config.yaml
init_std_down: 0.0
lr_head: 0.0297
final_lr_fraction: 0.1
batch_tokens: [16384, 32768, 49152]
train_tokens: 330600000
MLP neurons of a small language model. Each row is named by its layer, matrix (gate and up: input weights) and neuron, and shows model dimensions 0-191. Each number is 500 + 40 x the weight over its row's rms, rounded and kept within 0 to 999. Numbers have three digits each. A neuron's up and down rows have the sign that makes its largest values positive.
Before each neuron's rows, "fires on" lists the tokens most often at its 100 highest values on Wikipedia text that the model never trained on. A number after a token or word is its count.

fires on: " S" 35, "S" 21, "s" 13, "os" 9, " points" 4
L3.gate134:546558487568544460509442458515436594446531488483505428528437440471457507464511484472567484536490477518550484525507593476450530453510521519480560436471496491521501494528426495531460431557505582498451569534477490502483460502494563466498475535544517462495475510444464458581502467480482484539485489523463528558434533459460482505443487495514521493493470528431532557525526415512482493478434514477550497473433578499520483433492500451488506450488452479499515425544475520444521478525488511437378486514523507485567535490553411472483489458391487496472532478434450525516522459453458499489
L3.up134:542531490525544442520453509468456560534632464562545492497514461524491475395495450532527510557456469497497528412443505452429481440453489541469543477467493470422450477485496482523503471558471534476565502525469538491494575495483526486531513422544527487501390452431491531470485451500494504556493466486453523505415492527439486466437437525524525364500481506528453528532474480439494479498517538429519497533504543499469561498422473507504461436517479499490520491511418553447499472483491509465539463484480529468518520519529545501452454552424530566460507562458505463474525470499499495508

fires on: "-" 68, " He" 7, " it" 6, " a" 5, " the" 4
L3.gate192:579567514495478518438428524549541447532524491484489476389485539519538481565536468521461510501497460586447463535454537514460519572509481507481443536537533530535587487561511525530511517455531503469456522517532476490513538564475487497436585486470430438436449475529512528493572456516474508455445462520515511521480465520472545500526472487544485507470542482505444480544537470546575426428544534532601498469504444526485564487488536462505504493545528488490471528507466506487484456505452533521554523537470532564476467455503506441563483433558499503488566522552613450420473528458522475544
L3.up192:509531547535444489541539485485479523471500542514546529589489488498531500540582533531438501498492528473461576514502605519466464432532457477486545515533523510451502413424518571483470519546470540499534473487502513581516487619472482550451518557445398494532547499532554479484494448453487535501488498454494462421466515512484572492465448427446547460529493479479444449557517513557461502516488588460515510581482469492470485523508532482491471518492482519528484467431487413544499512438502483457466454490464549493463503462540529445518446437458534541464544450493512539474528487502493417568

fires on: "s" 61, " they" 9
L3.gate332:513435543465518452536479517522494472455464499565577483478475539533471494489476445525528468492448561574531513476527493528401389500403493562455517488506525487505482484508493435457535438594502486520438506525471457491459480460430507533499470491493496491536495475484530465522448477517445483554462429473522461529477466525465514536483524463503547405545441463496447488529495463497419428463446570520472525477508492503519496448483480519531526583487493548489460384504540508431478513498499514517553425496532579473523473448471494453551463497480484436564527408531495492462469459465566547472
L3.up332:480409535565519491465475495496454449595564534520571542520492493486531454458496492510490521489524521517488532447438380537487540464517500451404426517532498479408431525546496512459533493498467524499517503552442527440448516598489512547519529548496516533516450493498499519515469491460503536530450454519537527503496547520574436513555574455466454508498522495499477464525528522510588477415514506525471493537472565432559540494489563568453448478488453431519545533480499471511514434559449464466497446518475501553482507549478523550578490524562481484444457516458537463503451524535547526477

fires on: "\n" 27, " in" 9, "-" 8, "8" 5, "+" 4
L3.gate316:408452519512463550468499473500517533482530457457556529519487502452452493545473516544418454510552478466496468493485483448487341419503509470496507564419515477496472437423416481479514457457504476583536459508541491504497550471502458500498503516521474496528538499478498522464482524500545495444453518505442475558504485475480590543480493537506481505385574493587530523541410450496587527442482509521541547528499473486480451438482485465447494526439542560430489445493588555484468465472481505527514453497462538521481456475512496459486447534446486486505500465519531494490518448551449538495
L3.up316:429516484461475463546436510446473512503539468451491443508526486518542494481525460484490395507541600458496577542550517526471528489527527396489548500482522556548472468587524519462506495471562491464521500459489532495473515451471476486461503479519490496506463501467484503460417504404485529478517565531474476510482488470517530537603542576512475454504581532550483473457491506486420525531449502528521533500482533490483551597501518519474555527466545493438489529511460542508549517493493486494508470531519457525617453556489432412466484553423507567580459513579502527474528489536498554529

fires on: " Su" 38, " Pa" 13, " Che" 12, " La" 11, " Da" 9, " T" 4
L3.gate14:480524519494569509466480524484514574487568515420501569403490478541479519471544554429514563553550471521492483507484529487500445515463534495456509440474471512507534533470508434513488479508460531555455475442495528458582475525489489488453509451508547468467481557488466576488473460550459570504496539494493547467462522537557522427504477511539532513532526523487540514488502440515531447450514502581506560481513455461389445500487480479567468546491539532516583416514544500443486492511444448510525469403477521505391474425516450505425510580532565451558439513487482527467480508493475505521
L3.up14:611495553520527500440464537511486469507447446468482548542477498482533533478450477515499446575492585533608455503504575504468521540547530466505513463488361481501505478536445487391536502478444561510542522467490484510471522538517486537489455480414474497549538520500523519454509478479560519415592520523472511438513484513540492425450502506443567523533578559507546499540552493580480530537477463551521524527506508504461494466558430531406490506539522530515542510493537499536442489477484520484502527527561532430462465530543541474555437519448489515491547511518473507554474476489486492511

fires on: "-" 43, " " 8, "\n" 7, "us" 5, " on" 5
L3.gate381:468597545493536513495493494490557460470562497488517540514485511521528519429535543487513506475554549468501489512468512557486503515593557530462527496447417503489536518513452465576442535616439492471522482478491440525476490524527537535452497524404511397552465509505460468536470620492478536534429542528503520489498492448468437456496428485526469534355481452475554486546462512524540531523420500502484472542449514457479493530489482512406506518481553461491486502482470537515540517516480429500487539506486518535526460551427461460495502561511474508445512424523484520523508533490428471505
L3.up381:511563587479585512494480499462566478528550569465470510512438474543492429538495451488461505535566455512506440465463560542492530532518519521545469496555546563487436520537529484572468475521512519509468462462470542473473432580524527513527436468477530423552447447565474453488420612537497532515491525560536524484508516456516482498480504458577479506448462449502494580510531530527544452472453468496507542486478477497495544498451435438490532567528466492565471550452471525552530466528488488451540522488503479542533434517487537543602513429469546496532443477568521537472538512493468517534

fires on: " game" 13, " first" 12, " Total" 9, " played" 9, " play" 8, " playing" 6
L2.gate127:541524467573568587506417492483533485516517512567513429530525498426485513457497463482463517481491465554473468432515503561422437492503502584530532431579518574523563518556496534484448496612496470548519496474548527502516529559455494468514554454518451529549512506531529515535459523551498508492576561514501484571529507556430491468449502474526554483480515468492511479437405514502470499525523482533448551441506533519451490432526578467504457564493541490495525459543501470446507491533406532489440515432571464504469475481512510469462502520550542426461486536505510495499559502456491529546
L2.up127:520526452594584551552467500496474544507499513565511517494574482476480448470540505534476536515432512509505523585486511522533508452439575495527492555523549551461562485555468548508513535458496560517502551487446509478612488559486555457526545432581545490537490472454506509512471467533499454462538563530403498569517472578534500443458444525416499450528480506474536506517475483558461502529505481516422526454527493525458498523526521581473516479564471509439489504459507542468485508455457504517525517496463482546490538451574533533487592527502475467512413501517510505470434485509489505602

fires on: " " 65, " operation" 4
L2.gate247:522530486516480468478470464478500481481526486451496497512569439499488496555463472578557521499568496471445544568515454557525528443434469421454542481464595533484505449567509527448462462496570512493506494535571528465466525551523483488471557505513507487524406444569505481475536585488522516550495449445558483498609509472541593502485507478494553493540477509494443522482504614544458542591512481502498482531516452446439462500531525508529460489474541484511530550462510505531526434520603488474491467535524529454401457462467520508460504468477544533464550434518472460460511468505505479531
L2.up247:500526513548609468512452481502557511496481465542547518440516526456486467550453545505511570464460546573528459493511475449488446436504482504616502436522524501481484551489515555484410532528563509504508492499470602422532453516463502535519530481477526492432480536471482480556480559526505505489549523559520519521581488509476530482439498507568459536475518568497429487503520473528549500465477462583450553438418437518482464536507487544505450539494501563473541489469490403499471486524516532489496498553438547530448534557494533525467554513478490503511479489557444503561491527601424529488

fires on: " in" 16, " dis" 13, " at" 13, " into" 6, " When" 6
L3.gate248:479549468514486449497434523496507492494521608506512504483478564556390496515526563532543493536492506518471450473543466510515502448452536523513438473481416496542512409486528473524596499481504514517497620451510549464466511500456542447500427496409471494504511554525496470445538499530539461553449509446516498441494483512488509522535484564491431458502472429514479509555525502465529512565512480527540536514484443473511521432448490531403410497514491593509502528526496513563491455546476524445517527499496495466504478438493435474477539559462549486525390485512533513493422450445476519490
L3.up248:478474457498558494499489548461496510519475483530492592512488457588478479504493451510482486449495488513526610490455502594485406525453507560478479525531406446570506445525556456496505520520533562484577514514460476494444508500490520486497460460476534495518545444565505503531516493580477519445477516422463514516558492525507452493501607456454512545480529443521454435529564476464499491466418501485540503504534416464411494533507456496452507531492549553537524530493556487478514485500467590556520526551543485478520480462472469449529495492408511477486505438514537494526426416509510447445

fires on: " who" 14, "han" 11, " Barr" 10, "har" 9, " Hu" 6, " Dar" 5
L2.gate293:540528407542494473550517488535472446437501499509545522530479548413520550505494440527521541475522498461506551477495541479489459521441471425534484426466559433475613494472491499484511499520543492560420475485484505479498463551515525476495546495519478575458525479471446465468537474468508409498479507484465507479511461478485556527555544489467451516495564464421520555565418478516461503510538576495519547506468464542450499545456529464584555474459477533484479496470478579460570508496522519439583473389472527560554509529428491527524527419509559535446546476509479513480545497492498468521
L2.up293:528507464488497506555543496571467560497472568463524518481578482555479485556538491565488509499455566523520527533532493519449455605536498493548518509565528519466590447508506586520450415407556506505467502465402513538510491483539511420510529485490530511520430537459469515563517503484487541507496529507477526494476464482514482434505470497487474480501533494513515444566481506526476481499501551451499537478436507569500618610414511516505544502439496506512441446483472497528428455498515528543469565402499531559543526515488523599562507486497545509485515492481423444492506497530507489511

fires on: "ac" 23, " dis" 19, " Bar" 10, " Ac" 7, " Cap" 6, " at" 5
L2.gate200:435496483525541529570473511533517548478490485455497525523481453554496506503486471468499556512536414526539477530440459557481462441457409498525551560501522494500512456514526511465561460533448439514536501501482554556493531607515549472492454510503571523516541463505470419450492455451531487496481486510516494442414483475502384506578540503498477541491525556516531468518484460477459503490493449497518512551493411483529476423453530494522466504543516474537488473612538454497521479502540527466519547429468522440485474565535490505493456458469549489480456509421508613472431425427534474485
L2.up200:488545523487558498575517569542413563535445473477490515530507483510455527511452417453498488425513448525502511517524502539509478450425467486511491540519569493522474473504542526548556513523469462523530481515487496586525517587511494482509493494501548481551597474527470440440510529494517424489460522439586479457450484489528432520504487534508507465446497573505493475520470429497495523464471459506502553526533426501478453442408514484526488548500517443502488479562522470495481474554549553476541573451455477468527478558573457495503471516395543514506449521408479556466491438450582525463

fires on: "9" 25, "," 17, " him" 12, " but" 7, " January" 7, "." 5
L3.gate1:466501517456462447475457441464559522476514525409497513508481561436540492512516459495433473457549451515530516472574504480502514480463480532484576571547488505488514503523527500483435550505449562510457507472477555563447551548428516500510543532548528487498488464525596427508486520477413404483498471525459478556476467473470450473499493480490484502524506557499562476450558498565469546485483531477414553472537475496478484478473503557515571558465515417503547541529454522500484460518581506500497540466512505445556419450519401545497492498501515494546454470515544451518559428597489504448
L3.up1:494489583523509550511468485509494548455482477455527449508426508583518495531471511512496473448514482490506549506515502446488520480461517449467482518525494534474460480476443439448459553479550445544489470380535487518458490515442489556456541555524464484468460466510514454516485483520427419555519485539427444498469518496459480584456458480534512445506501532540532506485457478541444488560423508486478483481528434495380560476479541483538478597584487453536540472517466547442483461507537508583477488493386487444508489496462484502481442451519524465566421481542569455451479490500499489485

fires on: "8" 16, "6" 16, " used" 7, "5" 7, " published" 5
L3.gate240:433451420511501448487481436511516434421545526474507479544471510515489436598465461554499503445554459529461539519497585517497526518507458495555479466514601443524524451531521471524516464512522515465405509485493537578517544469465527497444466524551506488498478502566488393519405520505522539465499495494527482531422560492483498453557425455506493415470479583441477471485445474531516504441441515500476551499510489575550558505523489509541505484503472495548453520526426514548526501480523525436450474558452502522586494495524501421506508537486526529526519529580504531525461512477535550479
L3.up240:511536447517449472534540505486453563507504505460502487484439562465488500506485537476480451451455531481466511525479548552439529521528552489506567474594494522523568511528545477499540529516506514563450511565562537458471522447489530515524483472543502417493456522555522528495456509546537451531554454470447495419430539518498423467433443517495565496522541565490401519460535581512556437512549450485500457445499492512496496586450459486572578496478493476515545534488434495495500556549573435514452466489508563492536515524504506440484565485504451525526558474574494555493487578541496456521

fires on: " $" 18, " water" 11, " bi" 9, "$" 7, "€" 6, " data" 6
L2.gate295:454525570546560510487500449504487518452558511462482558528539502570427504472515444475504585467441562489588525484513492493532458501455467508483524506450512542517498519509516473503607436438477494540525559532577497431488502543494501490533533585521512476519531508497509556467439531381510542457505520457555495551439492504508445509524425506491551487508494562470562506506595538513486501507469463469515486473500508486581506596516485438546453453499473553525515456503527505470440546457505473514502572468441436503480530510502426439472447546455483446486468459434448500523495465442482452469
L2.up295:442609510458478513472466523476489465532506501465472519479546511484469573526468428492448494484505528511594538530437464533523440468544423535376544432480534526494488492523536497505566442471448441503516519509522500543483547462547511473468504580478508520446524469486499545534501512445461508455497515476557495517480474556448449538572385472432539523432489544552515505569546512517479505525541488485505548486534490501565486592519421465484504464499510554547495512530590492572522512441510494514503488477507525451448578502500433564560445490492527542493464501454511497505429452542469519502

fires on: "." 45, " his" 14, "0" 8, "'" 5, "1" 4
L3.gate345:605436467513518577481480556439484540485478568523502524448521474487434473527482505463498404502606449472520472479482464442463535512456532441481492488523535513500517448554490455528535513492507500510561523546487500515488441459558473544553551510491544496520496547465508541531491449512533444549516453495495510495482469532468471528500483497495611523484555501441564570469532486462487497510513510487475525503505544518488437528482553550470527469503496462499503419533433454500468423516440449462553550564484467416504469447582584525538553490524566493514473494551507507622485568449490452470
L3.up345:522506518551536520558472507485508464454575505493498486504566470528571515486514512541545479598482521487515516518493537538506528387557500508501461476556544536551534435501509502486629422506553501510517481514441493549488481548554508614488474471506486496470490523485572568535446515460511473498499459490461440498518554497470403560499482492466514539511515486541516544418440538410453449506606470504484511503527526518455513538547446542488489484439480506499444511486579493538538455440538473562490510450485530484504459468477464538482549456520444403527536469489499515521558464485446441495

fires on: " life" 29, " human" 11, "Plot" 4, " behavior" 4, " suicide" 4
L2.gate52:509485531421586493473481470430491506561467506484512528531544488492481446529551553467470448522519503496483427465521504527527540496479444502469465510519448522442514453555491433504586404471547424511461525467521517420377532434495463530503513545518524529459500480513423498500434513549478479472518480438490487528524564487565431486497498471511556517460497479565545487563549481485548529474482477505457549489443510508431471464586504494467518555518510457512560579556547527468578525540470521507544475470503544490521549539465528557470438518450435548486544566468523527507476440525443472461
L2.up52:510457476480484510496444457504500537480499521556517540519499470481518510498535533476504453544487471527448535512348482533544492538475486512445469516422502466511518429580509571526518472518567477492494475446457580495473497470455493483452488555512558485483411489459443487513542531525557529455542456508501529510494555396469379551488503513515493511585508522513478500549434564509521486525540513461515474505482497550461495495473558461520530489475505463503509516488494530472562459549506535511592477457510593431548651558506482557469527491465443498504515466427523513529430500493480476486

fires on: " a" 29, "==" 7, " the" 7, " an" 6, " Density" 5, " This" 5
L3.gate267:509426429459473545560474487486492466462527491489498505439523573482537545518562499531480445512515532500531541480487487576509443540517508489499547556549555563524516523474509439484533504459575521466525416410534473547504493577535460543560522626434436524514525602486513503530498507587511474476471531501481517502476528497479460492543452547457473468455535510487471502533504539492514504480527435513503444469518522534534541583496546476547465529444497500522480440493463446543516532504474465588482444572438552546482526506472497505518601479528510425534487529516462424429529553461503499545
L3.up267:538475512433451474585476498512543486470530542585520509556487563508426457407488477500452534556514497556529534532580525492497492457517534468501536487566434503494466500581510512440647507497462507451533472496545494526445561526563502538534584507481493595565489580489554482500439453470476516502489492481494502545487505541460459461511538539523553475435416481542445493529507486500521498507490544479455484457537434528499535544506510454489468520503484463519598506468473475557522495486521507491541485477481493544459481463474412483606464499507528462534506497532550466454566460536471463497

fires on: " Al" 30, " L" 30, " R" 10, "Al" 7, " Col" 7, " George" 6
L2.gate182:499424488447453521502546498522517448481548505577467526478564479446461499512559522492508512473477496545485520485453503591483477514481431493478546508503531530542443494492422519523480467497511534493520457519547495458420490513491457465520470461389543473428560566432483510572565570525500497522486481566562510468542484488442464458462515490468507534510598437491530487485527466514518436467558478420432498488482531458515506489496546481577513461547431529552552488563404430501495515417542486517498521443528528500527499497484491400528460484537546506412514437440490460508527465503531477520
L2.up182:507498522490516553514515493568446507503486551550520469474533477523477492494510490485479541408541526516517546551508514554518466536526463481480503481532504535511438483505493488515442407553541448433493457426489495464462521609462502449523500507435545565467519435543457495534543493532495516542418468527612539484501525429463536447524525434470515561473541500456519515479578503540529504504493556487494498561475509436500511558594497476535490494462490481501470427478482434469480553433559533538494541510507476476461525598527448458528380508464535509425552527461542460517519458550478483441

fires on: " $" 18, " I" 10, " who" 7, "€" 6, " By" 5, "D" 5
L2.gate77:482509479489645517525544497478527543480469494383472508468461589505500520547485457482554510522511520550491599457538542431553480498543479538505505519485534443563543457561508531445526427422518498560522545518485432515466515525502474551558524546522531461488473565424578468425444478442491527535518544565465520517505476545512517492531462506532502522521461487525505469551517495491467535457460473540487470513492538499428502427476481421541575477489467553473512474471475484466534474465422488528487510461438510489531466451466552492479475497510510392519514425482506503492482529401520500531
L2.up77:444402510507551506543480468466496562495476467416423524473460553486550516528512436542505471522458531539510573476461491466588462503537513507494490590447509465577562484518530531452471498461541527528454522512451454548498590501461538498557550502568504517455539630415512490513545488465511529533498540507534489578497467485513484487562450539464495437518418522497548470526493474497461523476429453539496481471495520546450514480484486385497539503460451523544519467494482522535490526529497478538504519495432521492480476499482553446545460530515562408520480419548470525481464497430501521513

fires on: " died" 22, " played" 17, " signed" 7, " retired" 6, " published" 5, " released" 5
L3.gate150:414453422518638530476473536437522593440401459447547526501507561465496488562517559453530491461499556534482509496475457522483447530562478543497552497527587573534525462472484472452411455467529481463535494535452562523462444493437490498477503492506501481501521510513499485496553570569501496522525512508477506518535493536512480453526456509509477522506544550530495521492551505536532521510507530533531462525444517480513520411492499376487487481491496534511479388436462475414477507511477531530443522531494498520527536506525552446429511536457473512485558483492539464562491458521517492581
L3.up150:559469527477529423447459490452540514447479444435437476557521485427474527520487544514521424540536514499513501444506449461504500523514507568535547519452468519533494479543512473477489544565462552444439568463433507476500543540488534449447450526496489542496463512577477468438490528528388545458536547474536471529477460568507504435454541486559490510446429538453571479495523513471494566454531457493453524470459496513506547531435483435467492487510485574463492457601522510521431484471517514481491494437537482465490536502508454460473501553562493600551552499499473496447510487477464539580

fires on: "\n" 41, ";" 20, ":" 19, " |" 11
L2.gate279:570432506441462416470491481516481491499492528526475529417522574483512340452539510485457528493462498514482476470482484490415472508481486468487540471442551502503487475586416438480521551517434503489477540493513469490510525584453533526500521529500459463537553505447463458463481492630529490457458518476585518467514438500508439506430472503482516455565473473439509562504523495462514597534456528525458497556491492461504560482529549511507501520581496511521564512467518491534491498537507471483488518479520484533466502521445446495515535503567541458506563496491537504446556468542477558594
L2.up279:561511537526488450425523536551482562453498532518484467420511528464419517467498433568544478473453444562489479468433400419520515486441507512525476495505521518468462492606399551463465526501537550434470584449485511524501546572560545511485559507522529529490534459487493432509504505482547482489524486460463506496511468585493509521448572502462525488556495501484447569488463479524504499445538508579507492519458476495493502456552531565473470510528473571520512510447475508506418529503425497478546586506485519521502483531441446452485539474516517502573552487528523497527492442520479514593

fires on: "==" 24, " first" 19, " second" 14, " Co" 8, " top" 6, " third" 5
L2.gate50:477425500559504520512421588533462538561536491520485512519556526524477511488529480535458523492450456521515411500602572525557462450521531497478513512474494600548460533443466515432535497461503529476528573481581473511506514485495551526528495527482506582504507474568471560514495493526445452516521510453501481509463477528579537559452429521519518454477479511536383441476480455496495403494520507461531517509522444493434519485491542515529444429487469523472541504467554468471467472415478499536573507514593539496526539488527493479549438440561464478522535523542553524527503525534527458544
L2.up50:515512560507419455522525548460495578541525447493577474486472440514460573546449495591521488468470518547452434481550537525520459503499516526546511546448454503542486529520478524444502481483586481482558516461569485484539526521503494527584559505486541566476495454535507660462535519502584461545534554477530459556465471558556560435445455550497516500482495525507484522477436516518501491479461486608454490529559525477489487479471494484542419533551522501514488495443545504492430531500522510529551490458487539503462533509512457502422448500449444505523489542498490497565545529460498468512

fires on: "ed" 26, "-" 11, "led" 9, "ous" 5, "ad" 5
L3.gate323:491373489490477428522472484549538452514457536522498516489485494488516509468503428465531520517504517461463524489528567534531599487506489484485508548469395527566468392483500524460509509441488520522514521597485486462522486459458543439499492542476418440489486466568467480507513496582550526535478491493558478507515438586517433515494519468453523541537443486495463533509503495513531463492502549477425484517503520491547530498477509494536482504564481551580475510482557524632509462519528559477516496457488499510508546503503484509508489466500410568567548587451585472453523442493523433511
L3.up323:457551528469457453462532523486521483478493451488543459478531580530506467599491518500487427470570546540428416494464507532526573530519551451423504545476485500539474469630502576513515504523477463461509433461557468491480467460496449455491505538546487472539431546471472474475606491502473526500528526514503511514473503491474502479527546498491486428517561514459489495523478453484536535532517445485613564498518541465518512501500473535494519457513523553517504559502419486558536521532481510529562476534479429476477510484541453541482486513510444517521546442531587605542544479581473466559

fires on: " first" 25, " in" 15, " started" 7, " start" 5, " game" 5
L2.gate3:585528578530438593495510528494488481508460470486463506495489582485467490485429509529445595449449379490559425483468563508460467547495561510476509529484506494501631494550478435484539508550561458481440543461569547432493479426519512496526578487453526483523505485542502484505543515515511461526522501510464436556499491530522538414512488522508502450503540505556459537512470474529557444597466501521464449502472562575468508526446528434520473444511501504471484525431518458501455472502442496465465516480528507474577490526442557504446535475533482489532501489489501495491493509448445500529
L2.up3:469561449522539488486524490474588491502525494529434443494523460477517450509517453483526493479486486492469449451484502464493514433533533459484493487537496609567462474582470471490473545420487507438435526484595468469508536476516440496519486459519477538579514476459527501475473480573450474488454469557503474530558476537428495486465533424467454532578533454475461549409516462503458487531436529555493509502486481479388481468562498598453482523469551596546487466525496542519485472468459486531470542520503447494429519451506442461471449491509549455527441489522501517515501456408475528513

fires on: " first" 34, " second" 18, " third" 8, " m" 5, "é" 4
L3.gate207:493462507567542549533523500559526484512523485476511438518512486410501510460499503514518421462443526470563503460473504507508381450448489469494550538492502488457541534495492519516529484556542509508486542532552545572516492507501540527468574526563471483488457502488486459535469510507586441457547501501512492507482468449527494464471415484497517496468460487514419451571462481441486498564601480475475426457450547500538512477418495571522514462526433375509521442456465531496450502471585611513498489480512501490493554582519523479484494543551466471530483471505458484547444466509475471574
L3.up207:503402519667452505502435589447401544502496491446542482540549438466482490527501475491463489518501543522459545470539553528515513521474494500483508502422495521480545490492418461523505503468589462506504494547522495601527517480507508526509512547479513501567604433516556553492470481629526456458500496527522522538494465488562535533482490481517521564406490482435521508519560461544458497467481464452541505530449527536478505483480534459525549548513448478489505454496525496477491463595491508463473504438517412479578536506547462487489489485533518491559513503533489494526516494502464503521

fires on: "th" 28, " first" 25, " second" 10, " last" 4, " third" 4, " next" 4
L3.gate229:439548462549502532549450505487511453498479484507540496481453472480493479522588445499500473480493518481523489492498571435568445457482448470487583577505520518521498454408496567522491530535512495544507490576506490461476519539508526521551541532489449410517524546494495515526573463605522454565532540467464514488563559566584448512410521553510477508507535481521516487553434487516507505499534426495452540436510546453509515479469502512535455454468487433481522485433531475460503544490514453545471445509499429499484578532479488473528554471499582393464439452555529525541521505538515544534
L3.up229:486536493568440542480527491484497619477391518455503483628443454510476534528554517466496563426472512465526485456508537517406501451461526527480493446520497517423490506490456493512495471520465494430404506455517498429496439559510423502518509529535508488479525511434478561478442504498505513480525529514507464589490496480436490554523495544579487513466490524513484512506445482514560473543465511558469464519457443491432517534473537480490425510464484516487521408535561548487528528553498481514440512498500463518467424478545451516487473442476487518468436569499416513575461502459487518517

fires on: "te" 27, "re" 16, "chi" 9, "l" 9, "ze" 8, "hy" 5
L3.gate103:471504541478484528602596535480530590595435507562523531470468475493554437499557459521532468500520482498487446574509520572604491531487502498558504559550537452493485459538493480416498480499511518481517498463517466495457604567559599481453490480457524478534555533482534474498563492519442507485501513477501490530422506499504548534435490479442471482496441462482471481481509517434512450486542488466530495537497492473485555511467522452457529496534479531525591637478497531534496529486438479443454508563547522510501548501530515562458531435523446470491437491524479527495509481547527491520
L3.up103:511514498440424418492503469449476497485449447479478494555560522523553468482435492485488533500510519466455567568524521525439547469546461489466508490497526484508537447509482509488459503454492514468537507454473491501573548584489480455509516473523521551534466488497501579472535522507456480509472541562587475536516504501469403528480443493399517569481537394547539521520488469497493481505502523464594562506492497537564578462522530497415463470553571542505468473474502436514441516476487534549433531534524486514585531478564495454510497483473434500454499487495549497520586532419565441546

fires on: ";" 61, ":" 20, " –" 9, ")," 4
L3.gate36:456501460446402469420515515469516513504477530515514481511546583420476468472482437446557547499493465510439466421427526460524517513491485435539476445483554501553381497512462516533474419481484561508494510460550476509505453547443495515482428548499490525508554493458524477503507491519494533523525485504512517473488492571467563565547490494504501460578483542486564592476474531590465463487538581497488521535529484497526482520549508559420442533519446587485513531580527552529488520538548452458533473512533486482515489500427456476560542521482548507536549554561549488535456483453510516514
L3.up36:503479523502470514477506530460517503598448481528569527441547563489496517527449450398583522484463501470481474457460554567518495518557500454505457446424557503477462486526468459547512391459455570488487483485544497534464493519396467506535467519468487494524531436473514480484497475506503508457486416454476510506520512577452569488520522465504525531545485500492560605460523531577420506515480556526504532530478486395497462520528539566498476538554549550510487502506550512517552459485553491502459532497574481492541466475449498477586475445499540480514530473480549536506515487416548443536

fires on: " his" 60, " their" 15, "'" 7, " its" 5, " her" 5, "’" 4
L2.gate363:486476474500546502500510536554483478550452457472491527511484499501514561483475565489518453445488563512487515512524435571474509469438536476515520503538500457526577467568459519474496498480551533517476520536484604419431466534484429557580516553530526512527457495430552502521532537515503487507519538489488484480463457580517503499532401461490527540449497505466511505473475518559596451539535519565455453466485468468519586511474500527542479490499535477529572421491477536505436469611552521580536510466472554504466479470518369519480542471518511489517405501490478475473543479465517553442
L2.up363:498491541505507533484472564569477508536546535482505397532470471528513554529419443474488464534518497510537525468485494516532517524489477461497429473470504493464481499508536484520557483445468538519491584518470475527500453540534498557520503553588485530541537493559490498575522541474513474548531477436485486474500542503487532529501515446559491471475485523530548488468406524424525513501527399488407441466468472589507451454468463463506466437486500543518530504496500526434507499502483538499542487450443522435451497564529469495541457521444473588495489575454460544433566429413540437407

fires on: " " 60, "\n" 26
L2.gate105:535569482491501544510432492536528493535486442503443513470539470515501416483557467518521505522419508485457439554501527471555441446513558468474455511538483461471561460484567446533502443498494544544453563534477499436486521470469484549515437547427508453445549531594514558476437531438477522425483482510518487565507490509520488475461436469477427508492526483497516499516548495507571461474571638514547538515500506461480459486487532479490487502458474486514543548546482503465504455528549493535544474509545554525516511509433622539485418430478502469476555460573524546528512493510523449489
L2.up105:487557451460447556565480510482542534523429532468490462512490537533520441480519503500500436447532498482491511532499500521500455450537496513465507483560494504588495546502477511495520456498574502585495438436472485497561472542469526427518463506474537531497454501518428567502520558530504510510460477516459510462541531500434441529510415499493428525467518513459500579463553530464521400504521486505492511530451520439476549397452445563576519504488498486516451474537442466541550526568459524466411507537403504511530457446518526570438514574518520467467471479532488565497496578523496569534

fires on: "." 68, " in" 16, "'" 11
L2.gate19:505518498512478472500423540482427499527513513430486513467467524551514481552416446485488525436484541481524449499495481471463473455406486514527480464553508572578475542511523495471547531445535578497521529498514508476464482516502489467546519548465456444527522444507524462475529518524464496519507489433516470486525444560461463489531507578474459510497484535509488556548499383480528462505468484543484515487526501485442499455509467582513500458568391472506409524477571498575445480503456464593558524450574476528452538397567518457532462490539504494484480457470543495466435465438519444460
L2.up19:533546526541455500434487549459417484524458494450422510496481558468474562546463577517508464507477494485481530532501480496551476473474501521522456515535578513560509460497379454519465496483457519489502564442466481500454442471529444493562483527562497414494494517443502498477496470554470518461525489458559457512517503521563444519472546517549572555485493501446522459464628476478513464482553482432537454442543508504453520558537421506482501500539532565409497530507479519457507567457477492494521467416445456439554510450502496480594472523490466466486489565503527543474440479506532508504

fires on: " ex" 23, "im" 23, "um" 13, " Em" 10, " Im" 7, "com" 5
L3.gate79:565512510479503513443427483506508533467412415521525601462463477471416522494488478559500526458457576529581496547421536507534508493485547535478511558484437455486481586543491493495488510454507556472483575439529406548531588486494486437470476485539523413509489598496554476504597539498507572524484466458486523517476518458518522596510510450513493477462462563441535491487501428528489450541551488498487551506537513517537512502471550455510534497479541605479545466529548479468536481503521506444514494519518523465543505503485423473469502493482517478504481532467440570463512535523495471524
L3.up79:415485567485481503551489472504437519525419463474555457516541511544430523501487525530475531450503476511505471552505531493465483485453536488500470577429510534522513527455547502502466441514512512458550500456476499479457501419529499409522506494553473438550577491548480478535430510535378482506442490488447538522510472466524386546487401536522523582509493555503472438542459499490428471535460525525508509508545536426499473492512483450498487434471494560489513525505642518469465486534479474497496546435484443532492514516546495456475545471503554541492541532500460557526554461473541484545